{"activation": "gelu", "norm_eps": 1e-06, "attn_scale": 0.125, "parallel_block": false, "init_std_o": 0.00328, "init_std_up": 0.0154, "init_std_down": 0.00328, "optimizer": "muon_variant", "lr_mult_up": 0.861, "warmup_steps": 200, "doc_mask": true}
MLP neurons of a small language model. Each row is named by its layer, matrix (up: input weights) and neuron, and shows model dimensions 170-340. Each number is 128 + 32 x the weight over its row's rms, rounded and kept within 0 to 255. Numbers have three digits each.
A block is one neuron, or neurons of one layer that tend to fire together. After each block is what it responds to, as a language model described it from the Wikipedia text at the highest values.

L2.up564:113096181079187142119127183137125088157139155090122143103112122144172143091099167055169093173082177142100106098111106099070116142169153177118103087131112133187112106108113136125105099146119114120148130133154119188215127150119115136143087139132165113105132061179172120150130108129163124150143109147084156107154147107109151140152175116149081149144109169113158119159111113150123110159147107183153073093096138116130104097113120091093109132107137144118131074156184100084153159064146116090108103078145155114114103146080
L2.up1090:127185135069170120100153142122129104168095124113093110145138168129140140179134188101094148044110164097077132053102146119056069121139141153150132102135111099096133133122147148128190168075099118098110105152165110139150118103136154140171087089117071141159128127125120087112145103106179112108096138085145095169152108065155166086124193092134173115093113043149159139144131125113130074143159065125162133151085113113148125140121111144120196069158063114132107106139181156130188046134107162151134184122151084084142090155102
L2.up1209:118102140165165151121174127108148095105152123085115133101101091100134143114121130104113119142124131175170128090144175058168089126155131128140133187155124075204095170148125118141144129150156152142143156175175100131149173185109118183100128124104094102063151121160101107237166132097181145121123144131155105120100139118153126228144188109111121137172169149154107097113089101145159108123116096166147089100185127164142084113099142103102108134138116128175159124108133138122134119048135136087166185118144106106152123106081
L2.up1214:171148140111168111133111179150116077134178146092107169105090119127187191085073156156139126131136072127117124095122134104094148102199170110098098117167134195173092103119135111150153120142139137132193171163151160161150144100103131124104140095089154076121142151082138039102150109141156146141098150131086101137154125089158151134130163082147130177165139153226147091131188115121110069186160065177150080110174051164153122091117149101066112137093142047148146150132131119119162137174112139127143128124134120160148142126079
L2.up1322:162116153111128149128135202159128089093158159102101115142086120130151129084124126099161104179053117145092093101092108121072124111177178151110114158148169150192119090138120123144118090134134160152148114160142130146190165153129135118139104120132126104088097106143175083125112108099163121129138085161071116124156121097131164141138189091150124134156162152138187132167128076137099071175154092209133081109097144098117106129108120099082140148106090143100130064167160157084144144104118111088144089086152129141135121152047
L2.up1593:132133153128104125149149151170108084123165142134113133124101114097141116109125141102165092180091118111105102090094098094053098095203171151134119145123188128160114116139130131123115115153123142139140126114122120151185085102131133111114153145147108129068114089138134075134096104092195095152115082170120116163160125097129169123121234103153142136144163158119170108201152135157103049141156081193087062116135136100141098090131131140097135154145078130100133049180121193120144092107115133097160068105167124128171100118125
L2.up2314:109085169154125150079174160088110083104131097125116141120133117122186110097120133092163064141110096124121137149119138151056137127164146186105106130158137162159135122115172177156162102098091106208176124128149135160227203193096178090116119118129190062090079085143117142140203126092128173150147084097165169149157090091195103133187207118137176136127139178128196175139088174113112053092179042172168108124114083108118098075084156129116176130107156150144099118113173103135206072086177182126164130068154155064181081161117
L2.up2627:130128093173116118147151139050101148127168128131081097126147093118124177181079161145129125095112198138149173109124151132138100082107082074086141143095139145179154136090119088145125113143104107112091165078065194160106176042079113110103175082165169104101110137131071132191102084094138126120140071119096098153137121102155121077194120132144113164163110109122131168141141159136128113156188044082132124125151158118079163121166061129079112151067136200074101080100183135121109140093133152098121130173174083165147194149136
Responds to: Abbreviation periods. Periods that end an abbreviation mid-sentence rather than a sentence, mostly after name initials, as in B. J., J. R. and U.S., and after titles such as Col. and Dr.

L8.up2800:111125176138165103134133088124093068152167126111104153090144100064123146128149141099171154193104175112108104126173130119126117093133163129100159090117181169161142134036132124123201216116167078149076136122172101106109149185152153125127143127097159118153138151149160100128085149120130155077134126126107112074103134153143112114143174090178134146203153081104118190204166155199102112137158114141144138157122134157115094066132095139083115126159098087124115132112166113191097197187100143118093142102072146126088059174164
Responds to: Initial-period in names. Fires on the period after a capital initial inside a person's or character's name (John W., Samuel L., Hooter T.), and on closing quotes of song titles.

L8.up1642:163138157095189096121131146114131115189112080149122147151116118127161138129138056162081184132150117122091122099151159130106128132139169187111101045097160074207143157093141081186088119079133131091112176188131037115150094162113186115159167162148085096140153148185099125185139114123132119187173108190123147087123130131127090124095104148228146130106116104105125168154102132133184139094146105099136119108143146106154095182120149145090093101129141085105150135124127162139142163136111036172097112090137118105069130157167
Responds to: Section and sentence ends. Closing == or === markers of Wikipedia section headings, plus sentence-final periods or closing ")." and row-ending table pipes, e.g. ==Early life==.

L4.up78:187043125184103116146132167119090114091147098155116140163140100163170124155121127076112153159100106211159100110097165128162118102189074199166111121098086136131082151121155156194164161135075133161150140076173153103176191163093128090141164155146198152128166121129161149126129121124150146142108144115091119145102147137129154151174138109122103170179119212132204154131119140101089077118114051140121074120140137086174165072070130118160141147117104147111113161157208120099124125081096206112156111098107090132111131124145
L4.up92:103087045155077186124129124122169121138064140185111123121086121145071164130172139088117130092152133180133099105116102036134088146150159103158143117173072145117106080144111141124022091138141091119165098111163163103191149127092104076111137122121136091094117102172166125181167075159126060105198198123106150124125184120094101063080123132170073144038087160173106158153195200112153143129130119075147149101116135153154161142112120110149105138162101127124089107126152186120182111090097196124151097165151178137136126068135
L4.up224:176092144111098145190099081139171156165153144140119179091124097104159123118123103098132128101162082142135161105121123134113147107108085100152112120091135125099103121113116155121092142116067085088116113075149128133173130137136141172092159115086140114116154132136145135144108077146107117083124151091100122108080160113113168101125140147096150147148128073170166105150120110128053126063108120092127101121177090194123103157145108173092138064151146110131117131175121082084127140046135089134100105098124138150130103110151
L4.up1217:134153107117160176124102100129164118161087145180114127153169126073111155093111149114108130158139114155097125124164112156158054091112123118118112090069145188118121115095138170138114126145108084137141114132179087168085148070172130120097110086113120135126119129127191153161174087176123112092129149122107085152141137078131143151088164176144133154085083173126125080127123173155139076127134138145219072151159070111137143087143098120186147014186122195106139133123158095117133165092153131177205128138143109171147183099135
L4.up1369:167131194163107154086134111152126137134049135116105119135104101077109117163149153124083164065123140159088158052153102079080149057103117094138137096104126160196101127112076127113103177126109156151074125138163156156112106140155107153141149103086085113127082131110132055186085143161134165149136112089130124143127196112129139078204148155134169168141127113204116127158112140124096091133126134163136118133215118125122084168088075131143164125147142154123110091167133105098155119098117128137096161110152133186161137080119
L4.up1739:158142202044127155083119123200128113111127127162105196080134128157108152142111110123157143123126146181120158137090130111138083182164139177113121113198062098149068106140091119064080135124137065098071158132073086156160125174142144094122173106060131098138134120117141123137132130098180122175131126079161095045161154130146217114137141152134121149092128041141100145150129078168095060163159139130182093079127119136103145137145127135150165125120125147174069091118172076123124086107097095144120088102132115108159142102144
L4.up2071:150108079148122154169145100126087189106073107168160146154165070156171115078107198071120093172120106142098165090116114154165152137132124122091124089129158135102210146130126156130147131092102101132139096118109153165119106150154161043144157144093102146151103148102133119192155138101106125089102116162141138111107168098186117063147183112122134131120101130079154157112128092125151082129135086145161143075100150157132158111081143091147099133131118154115143106180111085119167178113081193070138108139125118137165104209147
L4.up2822:140178107185094129138133074122154162100127111153172078080160065151153108203124140106101089140113172083143114149092124142123197150098119104136148145149105128131087119135126098114135152186110161129158113101102112125140064117182114111133135180120045109150193153115112148132160109135126106178109123071118167138109168121131153080114150113165154147075157148098131151066122107188084112163153158145126152181141083122132213123146077067151149124126134126138158106126090145073105185181114138163164099105119145129128122132226
Responds to: Initial-abbreviation periods. Periods after single capital initials or abbreviations inside names, such as John M. Devine, B.C., S. 3rd Ave.; weaker on mid-word name pieces like -ing.

L4.up119:107129157133125128133112072160099128097114129083130132181087098136155112115115080157074148127086117157077126124126177150095155064108147159101125137202170150168159127192123120136139108089172174115110124087151131160129139080119147095145118119146079144099103100143087090138069106184147064148111146130149140092075112107127126166095130141132181139149089199078115125106139111092140113167085104170108137133149115114161114142150135056128099109165093155151114121195096155153107114161148090137073160092151093153140087126179
L4.up762:172122106111161054101130091096180156136132077144091110162148157073141153155089061136091134168199169175100149097130139189115136085112110132102098096166098145145146118118112164152150093140100128085118131125051130110093106146073124170107142135103154179122112158166079065126119129135146142132121170084162163153113174170156107106177171121078096138119179111161116124097127137137163133053157091142119142157154145153140078124150178099145144167157130126136091117170057112134116143106156107122110189114132114139185117092193
L4.up1577:162170078176128159170063130132147128144105122166131148120091156143125134124106181079084149132117162149104179164085169085104175164099129095078093138154161136147211168149109108062174063152121116134123082135136146177166163152093157113138155144117089087172089111118122118177119135190126083132167201089134135156168101067147143149163145119116138176105120145091121125172123170046163118129106061090155121144128170149102106156154180097100073090131122150143124114160121145121136132131079143054124135141085056154144103135138
L4.up1843:128127125137104144177100126175094163118084116124179113108070124186146133106153142155141145163091164121158144205108147127121144137125138124140100099081172115120094118116108180197084111069161099136048187114070121201161150126134121146147184146080118131152121151185137087125128120093107094092121148120151088067088142156089144162141133195174085170147062120130125106156133203129122117123145081170109156104122159146149083131113109134103113106139069117112133056227045148171166121149121120126093080120146120089148102129070
L4.up1849:113148097130170114092130102096140149156179103147112134105099113109115105144139110152083113153148106161094115124169104136136109122140180113119191156129132158133168135181136176176080072138131104142180126061136140154115086098115148102143125119079167146102108141162126079176203111111112090118158155093205143094127144056132112093115144075127108115094153176110135137127120139152143016078076146153123122128154102083097138153106171127114105155145135129091106143160080126128136096137096121129078130161150157085192175056103
L4.up2333:124177131122181183093108170128100198159075145151137104152160151147163137093111086081162128127174106168045171163093166051128129114197096136159085122124100118218121216118098149125158114164138152124138107146126154169137141086097182161145113155104126072112137154160067137117161149125154126200099197111169083096110098157134112089157196154136107121086065134113074095168148161109100109115150136185167150172095154136202135160117118094158070141161113170162145038119121110130154130108155087149133099200109179121139116145181
L4.up2604:139148138133137107099169138108128137094114142171134146104104179124088159174072160144138093165113092108126143156092112110127161137132199135170147096116114189132108125149097155122123133170137083113111167094119121184151135097127194120150094101167097127173140137136099106122170145130169094115119168112190103165096170112149125096126161177146143182106133122134146112142120132134157034159124065199111096125151169109120143124138148138092125179120093122112042157116107103155157140128090165150075092161137089164145141179127
L4.up2676:134174180095170150109202114110061104158126107154205116189169134106111169128144074073114088125190135153091182125078140129102133081152109099126045149113136117130120106122143125145099149116096123109127083081112069156151131121099152123132126150097133072086130149092087129155136063105169149159110142131112185134143087095098095065162042104153139185092057154107054169115040138112081103143079135122184124130151132159158123158113092085187071128117108130176123091131158146143113112065155104127135145143143160125077172173121
Responds to: Sentence-final punctuation. Sentence-ending periods, often fused with a closing bracket or quote as )., "., also line breaks and table pipes, across all Wikipedia topics.

L2.up1023:133171082145100135178124093106139096146090100150090166168162137112233180145122118200107150137149110135109184120121132092175132127103101183174180142087100140087100100112137098095128119100110159144112077115067058148100147044154111153144132145106082115177089180120109138167112142107153175139104146111076181156097153132146112079128099160113136180165149132158131200162178137078112013121081202051125157182179072186153187096136081174169126106141121094146136126083108137116130152152121115126137134132145141147074152136158
L2.up1092:117155165152123149101172123146145097082077102146128178127104139140133111181171111124081121075101171144102093147089146108113097107158064148096114098144091109151084150125127111115166100097092132089158139031161104156102164080106106092145140146121144184120165143121123102090154136145157078136132038168098181090132135155146129107068106127112110112106197083155093153146139030146150157117135166096158128122136085124077175135151141112122105103174156138075107078168075138174146175156159162122110147149113115125088135102148
L2.up1278:116156083163071210116091106120093070087089103145151149131151102126169133125089135130122150162138142131136133091089128084141092106116134105127133126078083111095133160153048154135091154138114158140098188094113126191119147032143113161172142191106116136162171193110108160184121123128139150163161092105148134114084094140137126088086073071089157118145125155131136137149211148127133117137106172090122092213184140103053090162121088121106064109167093121142126119114041118154131153102147165187071142162124105149072134118144
L2.up1644:125123123156109094154091133146118146143085104163071205139138140127169165133089078114116160098171160144141173135082160055168111164111087106152095136122102080140166135118157127095210155152118141124125130156144106134109163113069158136140140173105099165075068143127105118150103072144164155143143141088097134160088121091194193129138090128074098166130137138135119158166135123146152152065129102097116197141196106200145144204121080112132120116192132157116103069091067095175109121097183158126123152150178063156101095126145
L2.up2138:116128061192111130106095131114124097141114098173111189164114121126199156112108116097094157138131187143191151109065096137156108132097107122143043128104143163138152154219117119137131095106155159147130142083130112140072152102128143104129074078118163181213085104122089082087128079101136171189104093120108153075130079099138103122139143136117118119132109108091122163120149070091137147121177100105115136125177098096175146179099144144094164122144149133074135120165081077119136137155149110148123100135136091168080101110154
L2.up2772:093183118123158203103109070116123133069188126183102175138120103115152076152131167101116118133100082139158181135093146062156168073168171165174078133107159112141148193146167127148145137128168108133127146212067117115059137057153145091145105114146144085171121172197119128138066131141124153158118142163099185122126130097153090079104042086185122183132140097110139176139166121109138145093084151100125082228127141154104140176079114183146135138123139139077113153107057138168090128159135174162088132118113096131113136215171
L2.up2803:124188094167019174102089204153125143123151115177070180151132106187129105158107078135107172099142164180176182174098099085202111122118127087150143100101189074100151102163060122086179166168130119135072114196090118090141102103163130135143129146078104099128154112143158162131112109104144152147130166168094142121122070100167178127107112130127172138132083079104136162164188085052104160141104135090092154156134160195119133165058098115069105112137146143157138048095089121098121132122127152114129128172115093120088130145126
L2.up2985:157156110159076119091170106112091138178117112143115174104184083151156187169125089120128185117148144179137153139141182126153119098113142113128103144107155136122132128138146146115152085146096092113123086129127130154100165070129156157066133150117095129190128147134114160119140108138122102115101090132092204117092113163111139151155052153088148119143163146183116180130111136122133175091121119107123156083116130141112167138109162175095121149155110119102104082106112091121080108118147154141177111130134138133132103180098
Responds to: Sentence-final periods. Periods ending long declarative sentences in Wikipedia prose, often before a new paragraph or a sentence opening with The, He, In.